config.toml
d_model = 256
head_dim = 64
norm_eps = 1e-05
decay_shape = "sqrt"
seq_len = 1024
train_tokens = 562100000
MLP neurons of a small language model. Each row is named by its layer, matrix (gate and up: input weights) and neuron, and shows model dimensions 48-143. Each number is 128 + 24 x the weight over its row's rms, rounded and kept within 0 to 255. A neuron's up and down rows have the sign that makes its largest values positive.
After each neuron's rows, "fires on" lists the tokens most often at its 100 highest values on Wikipedia text that the model never trained on; "fires after" lists the tokens most often just before its 100 highest values on Wikipedia text that the model never trained on.

L3.gate221 [128 122 134 178 137 153 149 121 150 142 149 121 152  68 116 101 125 137 107 136 145 155 117 105 115 161 145  91 124  79 170 123 133 136 128 131 134 138 110 106 147  86 130 126 149 103 113 112 109  71 135 147 107 140 126 135 121 112  98 116  55 112 162 157 170 142 142 135 131 103 174 115 150 145 132 141  93 175 132 158 143 100 136 136 159 132 123 140 100 140 128 151 128 173 121 103]
L3.up221 [129 134 147 103 138  90 106 116 147 144 179 142  99 136 132 177 141 105 117 131 131 100 185 102 111 140 120 139  88 126 110 124 121 126 134 139 129 145 143  99 151 114 111 104 119 163 132 109 118  90 179 118 113 131 144 114 116 133 102 125 130 119 141 137 136 137 112 136 133 125 135 117 125 137  90 116 146 100 126  94 149 131  83  75 142 147 154 184 142 124 133 121  90 140 181 146]
fires on: "s", "e", "w", "d", "iv", "p"
fires after: "re", " de", "ra", " Re", " Ro", " De"

L2.gate182 [149 137 101 145 120 116 146 117 169 117  92 167 124  85 111 137 149 157 129 120 155 109 137 130 145 139 156 141 151 127 159 131 176 129 147 112 138 198 110  81 106  99 147  95  96 129  94 137 105  92 107 153  97  85 166 108 122 126 111 115 108 132 168 135 129 147 129  97 107 123 148 155 122 104 144 139 101 126 104 160 120 125 115 120 112 187  89 155 149  85 116 128 120 143 135 139]
L2.up182 [134 131 131 150 144 120 143 139 115 137 121 119 141 148 127 111 145 111 114 129 133 106 151 136 145 114 147 102 139 172 129  88 121 147  96 140 107 115 154 144 129 110  84 115 126  98 136 160 109 124 130 175 139 142 140 136 115 113 155  92 111 137 143 112 135 111 148  87 114 187 137  90 155 116 137 139 156 124 127  87 168 121 156 132 125  86 143 126 169 144 158 131 163 111 121 140]
fires on: "ce", "de", "ment", "c", "b", "ke"
fires after: "ra", " on", "re", "e", " fa", "il"

L3.gate138 [119 153 171 206 118 102 101  86 159 123 145  78 177 156 117 106 126 165 122 168 141 150 137 144 116 102 136 137 132 113 142 103 156 162 133 150 119  98  92 120 127 145 171 171 134 123 111 133 169 145 116  69 141 149 119 110 121 123 139 138 124 125 116 125 100 138 118  83 124 106 155 166 142  95 117 158 147 169 174 131 125 127 155 126 142 171 155 158 102 184  95 163 107 103 119  89]
L3.up138 [159 113 138 143 137 149 126 134 140 132 134 137 166 134 125 147 133 104 154 161 124 151 162 125 180 131 104 150 124 110 137 118 138 152  94 150 157  98 139 165 101 148 139 166 128 127 116 138 129 126 132 144 132 126 146 115  86 139 131 102 123 167 108 107  67  90 138 154 117 145  78 129 158 142  79  56 107 151 132  70 149 103 132 134 142 158 127 129 120  92 127  69 137 149 103 142]
fires on: "ar", "am", "i", "ra", "an", "ation"
fires after: " f", "it", "f", " C", "c", " comp"

L4.gate13 [120 137  92 148  89 144 115 154 147 140 133 115 144 151 139 121 123 121 145 155 148 107 161  94 118 122  77 152 200 107 113 127 133  93 117 172 213 111 145  83  87 137 113 148 122 148 148 153 124 115 156  79  86 116 145 159 153 113 115 149 102 129 124 152 144 106 128  86 140 132 104 138  86 111 139 111 174  88 127 119  83  64 125 134 142 169 140 155 122 134 109 151 146 154 113 153]
L4.up13 [112 131 117 149 154 122 122 187 112 179  91 139 147 130 141 145 104 133 128 145 107 103 107 146 129 121  92 129 126 129 141 134 149 126 117 105 159 129 138 111  99 144 157 148 108 155  86 140 157 145 136 108 170 116 149 132 139 107 117 105 140 146 144 134 100 104 131 121 160 141  85 111 144 133 141 138 138 108 128 116 115 166  68  88 128 118  83 117 168 101 115  94 160 134 111 132]
fires on: "or", "ce", "our", "ant", "en"
fires after: " st", " con", "s", " T", "st", " gr"

L2.gate191 [102 157 148 140  98 131 126  88 150 107  90 116 112 108  94 139 138 143  75 129 114 108 145  87 137 139 119 137 174 191 127  88 117 142 114 109 163 148 131 114  93 142 128 134 110 102 154 140 104 134 116 149  82  72 182 100 138 166 131  84 100 116 134 154  88 117 138  94 107 148 140 129 118 134 114 139 183 132  80 151 170 125 129  97 115  99 136 120 116 117 181 101 120 116 132 122]
L2.up191 [123 130 149 122 142 100 155 152 130 154 121 130 144 104 114 137 137 134 145 170 158 178 109 144 151 127 159  88 127 103  90 139 103 129  77 160 168 178 142 139 156 140 150 185 123 147 163 151 140 111 109 146 110 136 161 101 118 180  85  98 114 144  93 102 152  78 144 149  77 125  98 124 115 144 113 121 112 122 148 156 123 135 105 168 147 103 107 119  97 126  92 100 127 139 143 125]
fires on: "al", "if", "ice", "der", " remain"
fires after: " he", "man", " He", "vo", "n", " person"

L2.gate140 [119 151 135 154 106 132  89 116 109 124 110 116 161 160 115  92 115 125 124 106 188 122 166  98 128 178 179 142 181 159 159 115 124 132 140 130 111 145 147  86 141 111 133 143 179 141 124  76 112 114 118  98 100 114 157 139 150 133 161  86 115 132 145 111 144 117 125 147 156 111 140  96  74 105 154 117 107 111 144 162 106 125 131 108  96 149  96  95 149 109 108 102 121 122 143 166]
L2.up140 [131 152 146 128  74  79 142 143 131 146 148 128 128 148 144 108 150 132 174 129 121 153 111 169 149 135 141  99 135 143 104 137 115 159 130 121 119 113 118 132 146 146 122 179  99 133 104 114 132 188 142 130 141 149 148 115 157 132  96 158 146 159 123 153 113 121 128 169 104 153 180 105 115 109 137 129 119 121 119 106  97 110 124 194 124 150 140 151 105  98 145  77 144 160 144 111]
fires on: "log", "men", "n", "ch", "ne", "bu"
fires after: "lo", "u", "o", "li", "io", "g"

L3.gate661 [127 146 120 138  93 133 130 137 116 150  72 124 146 117 177 114 126 105 109 155 128 166 180 124 124 125 110 168 131 152 205 110 144 135 157 101  62 161 119 105  86 128 103 144 128 166 135 112  83  95 141 164 122 129 165 131 123 103 145  68 125 117 134 118 110  86 164 107 142 102 148  92 132 119 137 131 144 149  84 115 109 143 140 118 110 133 103 134 203 162 108 129 118 160 170 108]
L3.up661 [ 97 151 103 117  79 115  97  87 148 144  88 150 150 122 123  99 143 107 108 164 160 160 121 123 151 142 136 155 144 133 103 132 100 125 106 156 105 167  97 105 143 152 137 162  85 141 153 137 136 120  99 104 138 112  91 115  94 123 149 131 165 103 134 144 116 124 137  94 119 119 137 109 122 179 101 117 129 135 161 134 157 136 145 167 130 126 152 120 103 103 113 123 132 111  69 111]
fires on: ".", "un", "ri", "or", "av", "us"
fires after: " U", " m", "S", " M", " E"

L3.gate196 [101 149 148  84 159  90 145 159 167 140 178 105 115  93 155 136 133 100 142 124 121 131 130 173 116 148 182 100 139 124 101 118 110 134  76 116 136 129 107 121  94 134 139 105 131  76 109 136 160 161 128 173 142 160 126  98  82 153 128 111 141 159 146  93 108  91 126 134 122 125  92  82 111 106 103 113 101  95 149 152 125 130 133 127 118 120 118  97 113 116 161 148 130 119 129 145]
L3.up196 [111 121 140 119 150 165 100 189 131 134 114 123 105  96 165 119 121 120 118 102 124 136 140 135 125 137 121 151 112  97  95 128 151 121 160 200 100 157 125 148 138 116 132 167 139 169 141 116 121  93 111 114 151  78 113 123 169 164 139 153  91 156 125 120  68 117 138 102  93 126 150  99 123 124 150 143 162 102 118 135 144 113 110  81 100 157 158 178 155 151 103  88 100 161 134  90]
fires on: "-", "s", "ations", " Division"
fires after: " ", "ti", "or", "e", "n", "r"

L3.gate605 [108 131 155 162 122 133 108 158 142  94  65 105 174 124 153 104 143 105 126 167 115 145 121 128  88 114 123 116 186 129 118 153 133 108 165 116 129 140 149 161 119  88 132 192 172 135 102 128 143 103 171 110 100  84 121  69 140 132 155 119 151 136 107 126  89 118 147 147 119 131 170 128 166 125  99 149 130 202 157 164  92  99 115 129 117 172 126 133  83 161 189 108 123 115 134 147]
L3.up605 [103 151  84  77 119 113 148 122 165 128 120 132 121 128 119 147 107 120 131 136 110 127 167 107 160 151 132 120 126  98 159 129 127 124 132  79  96 202 100 141 110 121 139 128 156 136 118 142 188 131 136 108 111  99 132 126  87 115 127 124 127 104  88 116 135 114 136 127 132 137 139 136 107 151 153  81 121 115  91 127 165 160 104 179 161 117 164 116  96 168 102 139 142 111 138 112]
fires on: "os", "ic", "on", "us", "ry"
fires after: "d", "p", " comp", "t", " the", "pr"

L4.gate572 [111 146 118 114 118 101 132 122 142 121 145 131 137 112 142 123  77 138 165 120 132  77 132  97 180 152 114 101 115 148  90 165 117 123 119 159 126 163 105 156  80 105 136 134 159 176  93 137 127 144 122 148 115  98 133 131 127 139 145  96  87 123 123 158 160 121 126 120  95 138 148 143 151 126 141 132 102 112 154 147 122 128 119 140 126  91  98 152 139 127 142 137  78 130 118 136]
L4.up572 [115 133 128 107 104 101 106 102 112 156 100 133 152 168 128 137 145 134 128 149 198  90 139 134 113 127 144 100 146 133 144 168 130 129 148 136 142 145 140 147 136 170 117 154  99 130  71  94 103 101 102 113  76  75 147 126 135 129 117  97 138 103 141  99  98 133 130 115  73 120 137 142 112 152 121 135 137 156 150  84 126 141 118 100 156 148 138 144 148 125 136 118 129 108 121 104]
fires on: "ra", "ri", "li", "ron"
fires after: " d", "c", "d", "nd"

L3.gate527 [119 132 108 121 147 162 147 158  92  78 156 123 116  85 142 142 105 149 105 164 146 112 149 128 122 108  95 115 129 137 138 142 154 148 144 108 148 123 123 138 101  99 134 108 118 139  82 144 160 139 136 112 111  81 104 184 134 144 155 126 118 132 123 197 150  98  76 122 127 116 114  98 159 129  97  84 137 121 110 155 123 155 149 149 195 128 100 124 118  90 168 137 107 123 110 151]
L3.up527 [139 160 113 183 128 130 110  90 106  96 162  90 106 110 158 156 119 151  94 141 118 214 139 144 132 163 151 135 121 120 124 121  90 118 117 103 102 163 112 109 112 154 113 172 172 100 134 141  79 140 122 155 137 110  96 151 136 124 123  86  93 143 135 134 175 123 158 125 167  87 144 115 144 143 159 162 124 121  98 101 122 168 120 154  77 163 105 112 135 129  97 126 132 166 150 131]
fires on: "al", "n", "f", "ist", "s"
fires after: "H", " Ho", " He", " It", " he", " You"

L3.gate539 [138 132 123 118 110 138 137  96 172 106 116 110 106 115 121  91 157 167 157 141 119 128 178  90 129 125 115 146 141  96 119 126 154 120 126 171 148 130 103 155 100 122 108 107 142 117 132 121  91 135 135 109  78 133 121 117  82 168 163 156 111 139 122 142 114 116  88 131 122 110 163 153 122 139 139 146  93  82 134 140 108 101 147 126 153 138 104  89 127 105 140 121  94 150 111 117]
L3.up539 [131 151  98 152 144 132 143  85 132  80 101 164 154 108 116 108 123 159 156 129 134 139 128 133 190 145 128 100 141 152 102 114 109 141 131 136 182 156 128 158  98 152 110 105 103 163 148 111  79 153 135 165 143 130 159 131 144  98 134 157 135 113 142 141 131 125 131 137 112  98  71  94 147 128  91 174 135 103 101 140 152 103 116 164 118 119 131 160 171  85 131 152 126 156  96 144]
fires on: "or", "to", "on", "st"
fires after: " Po", " Ho", "ho", "o", "do"

L2.gate572 [129 132 118 113 155 119 145 124 137 156 116 112 120 129 110  86 159 124 118 128 132 125 140 144 132 142 141 135 104 127 137 128 151 140 192 159 143 167 117 135 110  92 148 169 131 171 142 145 139  78 133 152  95 106  83 101  98 137 158 124 119 114 150 127 114 136 130  94 121 129 137 153 132  91 112 116 162 139 137 120 113 104  98 128 100 168 157 115 111 159 119 133 150 102 127 132]
L2.up572 [109 103 140 123 148 143 115 125  93 138 114  99 106 122 125 124 154 104 162 158 154 159 135 131 117 124 113 135 121 133 111 125 185 166 120 151 123 133 119 143 129  86 156 144 117 137 145 147 140 132 134 139  75 123 142  89  96 106 188 149 127 111  86 123  98  83 107  83 136 132 130 140 129 154  99 182  98 151 139 145 125 123 128 175 157 119  91 126  81 119 120 140 120 196 141 118]
fires on: "h", "hi", "ing", "p", "he", "ha"
fires after: " a", " W", " p", " A", "W"

L2.gate379 [ 96 152  81 143 116 130 158  78 116 132 141 105 123 127 130  91 175 145 181 106 116 140 113 137 139 132 148  97 141 138 117 119 165 111 100 125 102 146 107 100 143  90 126 138 118 100 113 132 119 112 129 127 109 126 140 126 111 108 131 157  92 141 145 156 131 137  98 115 152 134 149 138  86 132 129 109 133 124 116 129 128 104 151 138 124 160 128 133  99 134 147  87 143 139  70 141]
L2.up379 [128 143 123 114 110 118 147 121 104 184 127 117  88 115 174  95 122 148 155 123 124  93  76 110 113 110 103 172 119 141 130 138 140  87 115 150 160 145  96 152  94 113 125 112 112 125 130 101 123 162 120 125 129  96 116 124 154  85 156 101 147 120 117 130 150 133 108  84 139 122  90 180 192  91 153 152 131 152 133 111 123  87 170 109 125 106  96 116 170 141 111 125 156 157 133 150]
fires on: "ring", "ography", "y", "se"
fires after: " Ba", " Du", "ba", " d", " la"

L2.gate653 [138 135 172 111 100  91 120 151 157 137 138 122 169 169 124 152 131 129 130 163 127 137 101 109 143 194 140  97 117 144 194 132 153 118 121 107  90 151 138 150  90 136 114 164 160 163 111 123 126 118 140 123 119 113 131 152  81 153 122 133 159 159  98 144 139 122 196  93 109 112 147 112 129 144 130 149 126 169 106 135 116 129 138 122 134 113 118 141 141 106 123 166 145 124 150 129]
L2.up653 [108 124 112 140 103 134 119 136 121 133 144 144 128 135 135 159 159  79 143 168 128 142 164  92 148 161 203 102 157 136  68 122 143 178 129 151 101 118 126 116  64 110 125  98 121 144 112 124 142 108 182  97 180 138 147 108 115 135  99 110  94 116 164 150  96 155 123  96  82 166 139 132 125 135 159 147 138 128 161 136 107 128 122 159 120 116 172 144 122  87 126  85 153 123 138 140]
fires on: "les", "us", "der", "le", "na", "rt"
fires after: " mo", " Ma", " Mo", "ub", " ma", "ma"

L3.gate482 [146 140 104  97 104 138 137 111 133 129  97  90 109 156 108 137 151 154  94 167 214 120 129 122  94 137 155 112 140 108 150 110 138 147 137 116 115 120 142 141 154 130  93 140 138 139 102 102 147 118 132 145  88 167 138 130 117 133 124  92 145 100 132 137 104 102 118 121 119 119 171 154 137 156 207 124 125 141 128 139 134 121 119 116 108 154  99 147 108 135 116 108 101 160 147 113]
L3.up482 [131 117 191 127 126 114 133 110 104  99 105 135 103 152 158 114 124 154 159 172 129 123 135 106 117 135 121 125  88 134 122 129 131 131 163 135 136 146 126 190 116 152 100 153 105 190 143 126 147 143 140 152 145 105 113 127 106 111 174 138 138 115  49 130 128  94 147 135 121  87 146  97 121 125 136 102 126 146 153 131 123 144 134 165 132 129 158 131 126 146 103 143 125 107  94 133]
fires on: "h", "hi", "m", "al"
fires after: " P", " M", " O", " A", "p"

L2.gate547 [148 136 115 112  99 167 166 147 122 142 106 126 120  55 149 106 124 159 142 158 133 109 125 133 145 115 144 109 164 135 167 118 125 107 116 139  90 158 116 138 158 143 108 106 137 140 111 140 128 126 157 104 120 117 178 129  82 125 147  98 130 168 151 130  97 105 161 130 103 119 153 151 134  97 146 160 139  98 112 130 128 110 122 106 137  84 109 123 146  76 191 138 110 156 114 116]
L2.up547 [130 125 144 171 130 113 154 161 109 146  94 119 127 113 159 116  83 103 118 100 128 128  81 142 113 109 118 113 124 157 123 136 121 148 127 138 115 136 102 118 124  98 150 148 122 127  89 149 140 181 158 144 112 138 111 114 118 108 118 134 105 121 135 124 123  93 148 109 120 127 139 129 111 109 170 147 156 116 137 119 110 109 115  83 117 142  94 128 133 103 121 114 125 170  76 138]
fires on: "ri", "ci", "per", "ma", "ce"
fires after: " O", "o", "O", "s", " Ho"

L4.gate644 [128 141 154 127  99 158 143 124 124 116 121  97 176 107 112 117 165 107  65 141 110  93 118 114  97 150 117 103 134 120 166 104 136 117  68 132 143 145 137 115 159  94 117 118 162 138 137 137  80 127  99 157 126  76 145 125 143 115 133 105 138 161 122 133 103 140 138 129 150 128 133 126 154 119 147 146 156 160  93 132 142 107 141 129 101  87  78 159 116 117 137 139  81 139 133 127]
L4.up644 [161 137 138 136  95 106 158 139  92 120 108 111 159 122 134 119 112 104 126 153 132 147 123 140 128 110 124 156 110 155 127 131 130  93 100 152 127 167  97 139 135 134 167 158 136 163  68 137  98  84 150 137 134 105 140  95  60 127  91  72 162 108 155 114  93 111 154 131 152 115 118 129 121 157 134 145 143 129  86 141 113 138 168 124 116  81 136 138 167 146 143  88 136 115  85 132]
fires on: "un", "ic", "us", "tch"
fires after: " part", "d", " M", " la", " m", "m"

L4.gate106 [126 118  95 148 126 148 132 107 149 124 142 132 108 111 115 124 118 126 104 149 129 109 143 124 123 156 121 132 141  83 154 136 113 143 167 140 118 146 142 102 102 115 125  60 108 154 158 120 104 127 135 125 131 118 113 150 136 100 124 141 167  96 142 183 143 137  72 119 154 142 144 111 149 113 159 112 135  85 118 142 127 102 138 130 145 104  99 114 170 135 132 113 123 116 124  97]
L4.up106 [137 142 112 142 151 170 139 140 172 126  95 177 150 108 147  91 132 133  88 110 124 124  83 125 138 141 110 160 127 147 124  98 126 102 122 142 167 121 146  81 141 117 113 110  96 144 111 149 131 129 148 145 105 123 107 180 121 141 143 143  98 132 131 165 106 112 112 179 123 104 170 138 173 152 114 102 101 116 113  95 133 159 145 147 152 134 113 116  90  74 127 160 132 146  88  99]
fires on: "w", "c", "mo", "p", "bor"
fires after: " S", "s", "S", "d"

L2.gate542 [113 128 119 126 105  82  86  96 109 120 141 135 149 120 142 109 145 116 123 157 172 185 168 110 111 157 112 178 142 140 117 162 131 103 143  94 135 161 122  70  96 107 181 125 120 121 162  92 112 137 118  73  87 108 114 124 147 132 136 151 133 117  97 150 127 182 119 148 123 122 127 114 108 114 151 116 108 121 107  94 136 149 125 105 141 134 143 135 163 117 116 126 128 149 134 126]
L2.up542 [116 135 131  92 126  98 123 103 127 145 172 124 147 141 100  93 151 105 105 135 113  90 102 135 110 126 129 177  98 160 106 118 131 141 115 163 109 102 147 139 121 129 114 124  89 115 120 140 100 116 125 126  95 151  95 137 112 135 148  92 149 107 130 113 111 155 157  94 140 168 115 161 133 129 101 133  97 111 104 126 107 127 135 134 135 125 162 136 154 152 130 103 137 184 128 139]
fires on: " ", "ft", "g", "ro", "ri", "ed"
fires after: " |", " Bri", " ", "mar", " b", "b"

L4.gate105 [120 138 122 132 102 109 146 155 200 126 157 113 116 142 150 146 144 156  97 116 145  86 101 114 102 129 153  97 138 135  85 123 147 165 118 160 113 146 123 175 158 128 139 116 132 108 155 140  88 143 146 132 143 114 159 133 135 150  99 168 147 189 133 115 114 141 107 137 117 130 144 113 121 109  96 138 167 186 118 159 149 115 111  98 121 148 136 150 122 130 142 136  98 119 116 113]
L4.up105 [164 126 140 117 144 159 131 138 105 134 124 120 138 127  92 148 199  73 125  96 122  90  98 132 127 138 115 133 176 124 156 143 128  79 144 135 147 146 114 100 155 163 133 113 153 117 134 110  97 109 120 125 158 105 146 158 122 112 142 143 127 131 122 124  91 164 138 114 145 122 171 114 122 142 145 109 138 167  92 155 128 130 175 131 110 148  96 166 134 136 170 180 173 126 156 107]
fires on: "ad", "ur", "c", "un", "is", "vi"
fires after: " ", "at", "di", "iv", "ec", "is"

L4.gate254 [115 150 114 134 110 117  99 144 151 152 105 135 135 100 158 104 144 155 129 140 138  99 154  85 131 148 111 147 127 151 131 128 123 127 115 106 145 158 136 172 123 147 126 130 168 121 124 101 135 145 126  75 124 121 138 144 147 105 152  88 130 124 110 165  94 105 111 137 133  87 162 117 147 114 160 108 147 116 138  96 137 119 138 111 113 122 106 132 119  93 154 109 109 102 178 145]
L4.up254 [109 162 102 134 118 107  81 125 113 144 151 125 138 122 123  92 135 153 143 128 119 104 115 108 142 107 110 134  81 136 113 125 144  60 141  96 140 142 115 120 192  90 144 177 130  88 129 136 149  92 128 119 104 105 101 135 119 160 139 131 131 129 140 122 136  80 136 135  96 148 145 137 130 149 124 134  95 136 141  89 151 146 134 142 180  84 109 140 110 109 124 126 123 107 134 104]
fires on: "y", "ar", "is", "ro", "s", "us"
fires after: " L", " G", " W", "H", " Le"

L2.gate166 [179 148 147 132 144 185  99 151  92 118 120 137  94 141 141 116 134 126 112 154  99 126 139 145  87 135 133 119 104  87 120 126 133 112  80  82 137 148 134 134 111 149 159  71  95 176 119 117 128 114 104 115 141  83 137 143 138 113 137  86 112 123 104 151 100 151 115 140 159 102 118 130 143 114 119 125 146 128 118 128 119 106 108 119 134 135 112 161 124 134 103 137 110 153 110 139]
L2.up166 [123  90 142 135 149 103 159  61 149 134 130 152 134 103 126  89 186 115 136 136 136  87 120 169 129 121 160 160 147 117 135 123 167 116 142 155 123 108 149 169 134 103 153 117 100 100 131 102 117  97 141 147 100  86  90 104 124 118 138  96 136 115 110 100 130 110 122 132 125 166 156 151 137  92 133 140 100 126 193 109 122  82  97 155 164 122 138 114  99  96 116 139 140 126 110 129]
fires on: " film", "s", "ly", " has"
fires after: " Ho", " the", " The", " He", " Bo"

L2.gate353 [125 113 121 109 134 172 163 110 119  92  97 127 118 128 144 111 125 120 145 149 115 134 147 147 175  81  85 184 113 106 104 120 121 126 105 143 143  70 142 140 150 161 168 147 132 193 136  98 149 150 130 178 128 167 121 118 118 122 148 149 123 135 115 106 138 139 115 113  99 117 131 148 156 132 121 131 107 165 117 105 130 152 161 135 107 114 142 147 118 125 122 142 165 113  88 186]
L2.up353 [168 178 141 122 128 153 146 140 114 111 112 112 130 101 148  69 126 153 126 132 138 104 121 136 153 100 123 131 135 109 113 120 155 144 115  96 134 123 136 132 114 137 139 139 176 133  93 126 129 127  86 128 102 114 146 146  81 129 158 123 146 153  91 147 114 100  68 122 129 133 130 130 111 158 124 122 123 148 141 113 159 153 141 153 104 130 140 130 149 169 128 136 160 103 142 145]
fires on: "\n", " the", " of", ","
fires after: "\n", ".", " as", ";", "s"

L3.gate651 [179 101 122  99 116 158 164 172 117 112 116 118 129 102 129 117 119 176 116 143 118 118 115 164 139 156 112 105 158 104 143 110 135 133  96 114 123 148 167 127 142 141  89 139 156 140 125 161 131 109 159 152 143 141 169 125 179 171 153 140 101 112  98 119 102 133 137 114  93 124 112  73  89 110 131 130 125 110 113 149 149  81 179 136 143 134  82 148 121 119 150 159 132 105 133 109]
L3.up651 [ 89 113 140 136 142 122 120 121 129 107 113 118 141 128 100 151  84 136 121 127 158  96 156 120 142  92 111 141 138 124 136 121 142 178 182 151 103 139 101  55 116  91 129 180 153  95 150 134 119 131 125 158 122 164 139 134 142 162 105 141 132  98 112 134 141 123 144 114 107 133 147 157 123 102 135 155 117 149 156 128 168 106 108 106 102 137 127  98 134  63  81 148  98 168 155 128]
fires on: "st", "per", "f", "th", "ver", "it"
fires after: " O", "O", "o", " Ro"

L4.gate476 [116 113 122 136 138 160 146 132 180 164 120  90 147  79 140 148 131 172 143 132 101 103 109 168 160 102 160 106 164 143 127 138 112  90 112 134 126  98 123 100 131  93 154  99 110 139 105 155 106 133 152  63 149 105 140 105 150 128 118 137 132  96 155 124 124 118 118 160  98 199 151 141 106 143  68 144 130 120 145 202 120 153 103 145 158 135 141 130 143  87 114 139 127 113 101 154]
L4.up476 [119 122 125 141 112 128 160 109 157 128 125 122  84 124  99 188 183 131 123  77 123 128  85 139 143 118 124 128 154 151 117 107 136 107 126 108 146 102 149 120 147  96 133 136 113  93 156 114  90 152 160 135 128  98 117 117 133 139 141 132 137 107 157 118 142 158  96 141  91 106 150 120 126  83 128 119 105 132 130  93 137  92  98 149 153 130 179 130 161 164 166 104 150  98 136 102]
fires on: "ence", "tic", "s", "na", "ic", "ward"
fires after: "fer", "ten", "le", "f", "c", "equ"

L2.gate539 [133 109 119 149 124 109  82 141 132 135 136 157 155 156 131  86 107 110 132 157 141 106 129  99  91 127 102  94 140 116  94 141 136 124 129  88 154 141 154 160 124 147 100 123 113 164 133  75 136 112 163 116 128 137 132 109 141 109 142 174 124 104 151 151  94 154 134 112 134 179 108 144 102 149 131 106 130 109 152 153 116 156 140 134 122 161 157 139  83 155 137 168 151  94 104  81]
L2.up539 [161 126 141 124 150 119 119 164 108 135 111 112 134 119 140 138  95 138 155  77 154 108 151 132 155 121 163 103 121  77 109 100 150  89 117 132 137 135 130 149 130 144 130 110 123 159 139 124 154 144 135 140 148 123 115 177  99 165 105 162 124 143 149 141 151 152 150 126 115 148 154 137 138 147 123 136 141 131 137 167  69 129 122 161 111 122 148 152 108 109 112 124 123 156 116  87]
fires on: "er", "ver", "ub", "ly", "ker", "pen"
fires after: " O", " po", " G", "o", " Po", " Pe"

L2.gate518 [148  97 155  96 146 115  75 132 159 107 153 149 133 141 151 134  94 133 146  86 138 147 138 127 132 149  94  82 102 109 125 127 158 132 155 168 138 154 143 123 110 124 153 136  99 140 153 132 116 156 139 108 127 146 139 161  94 137 127 154 132 101  92 128 121 126 111 135 140 105 121  97 172 113 117 182  91 176  98 150 126  89 137 105 119 146 130 151 153 117  91  98 108 145 136 141]
L2.up518 [107 128 138 128 116 115 137 132 161 140 149  98 135 156 194 120 151 100 152 128 137 121 161 139 122 130 138 112 151 108 140 108 140 191 118 152 120 152 148 102 132 159 145  91 114  99 129 125  98 162 176  82 151 147  98 117 105 108  69 137 117 128 124 117 154 142 106 125 100 179 109 122 139  89 132 166 135 118 181 148  88 156 136 145 122 174 139 149 140 164 156 137 128 148 139 121]
fires on: "ur", "o", "or", "man", "ig", "ver"
fires after: "ne", "e", " I", "w", "ho", " Ne"

L3.gate415 [185 166 162 114 105 178 115  98 146 130 127 157 149  79 125 112 121 127 105 141 108 126 140  91 144 157 137 162 148 111 124  89 131 105 110 151 164 115 144 144 147 126 151 118 177 148 109  88 127 167 103 154  89 117 142 100 154 138 167 148 119 105 110 108 153 101  79 135 119  83 151 139 125 115 112 141 142 112 130 145 138 102 116 122 130 137 117 125 109 139 131 131  99 155 106  94]
L3.up415 [142 132 150 126  92 149 151 191 160 107 143 184 113  80 142 142 148 115 116 151 111  94 135 130 123 164 109  87 138 100 107  74 109 121 128 110  95 165  91  81 115 145 134 110 111 107 114 106 151  89 133 139 140 123 167 144 113 123 112 101 107 125 193 123 124 125  68 110 120 151 131 141 118 159 125 138 124 104  99 150 119 144 149 146 136 150 127 142 139 110 163 143 126 123 141  81]
fires on: "y", "gre", "end", "el", "us", "ph"
fires after: "la", "d", "f", "ad", " de", "el"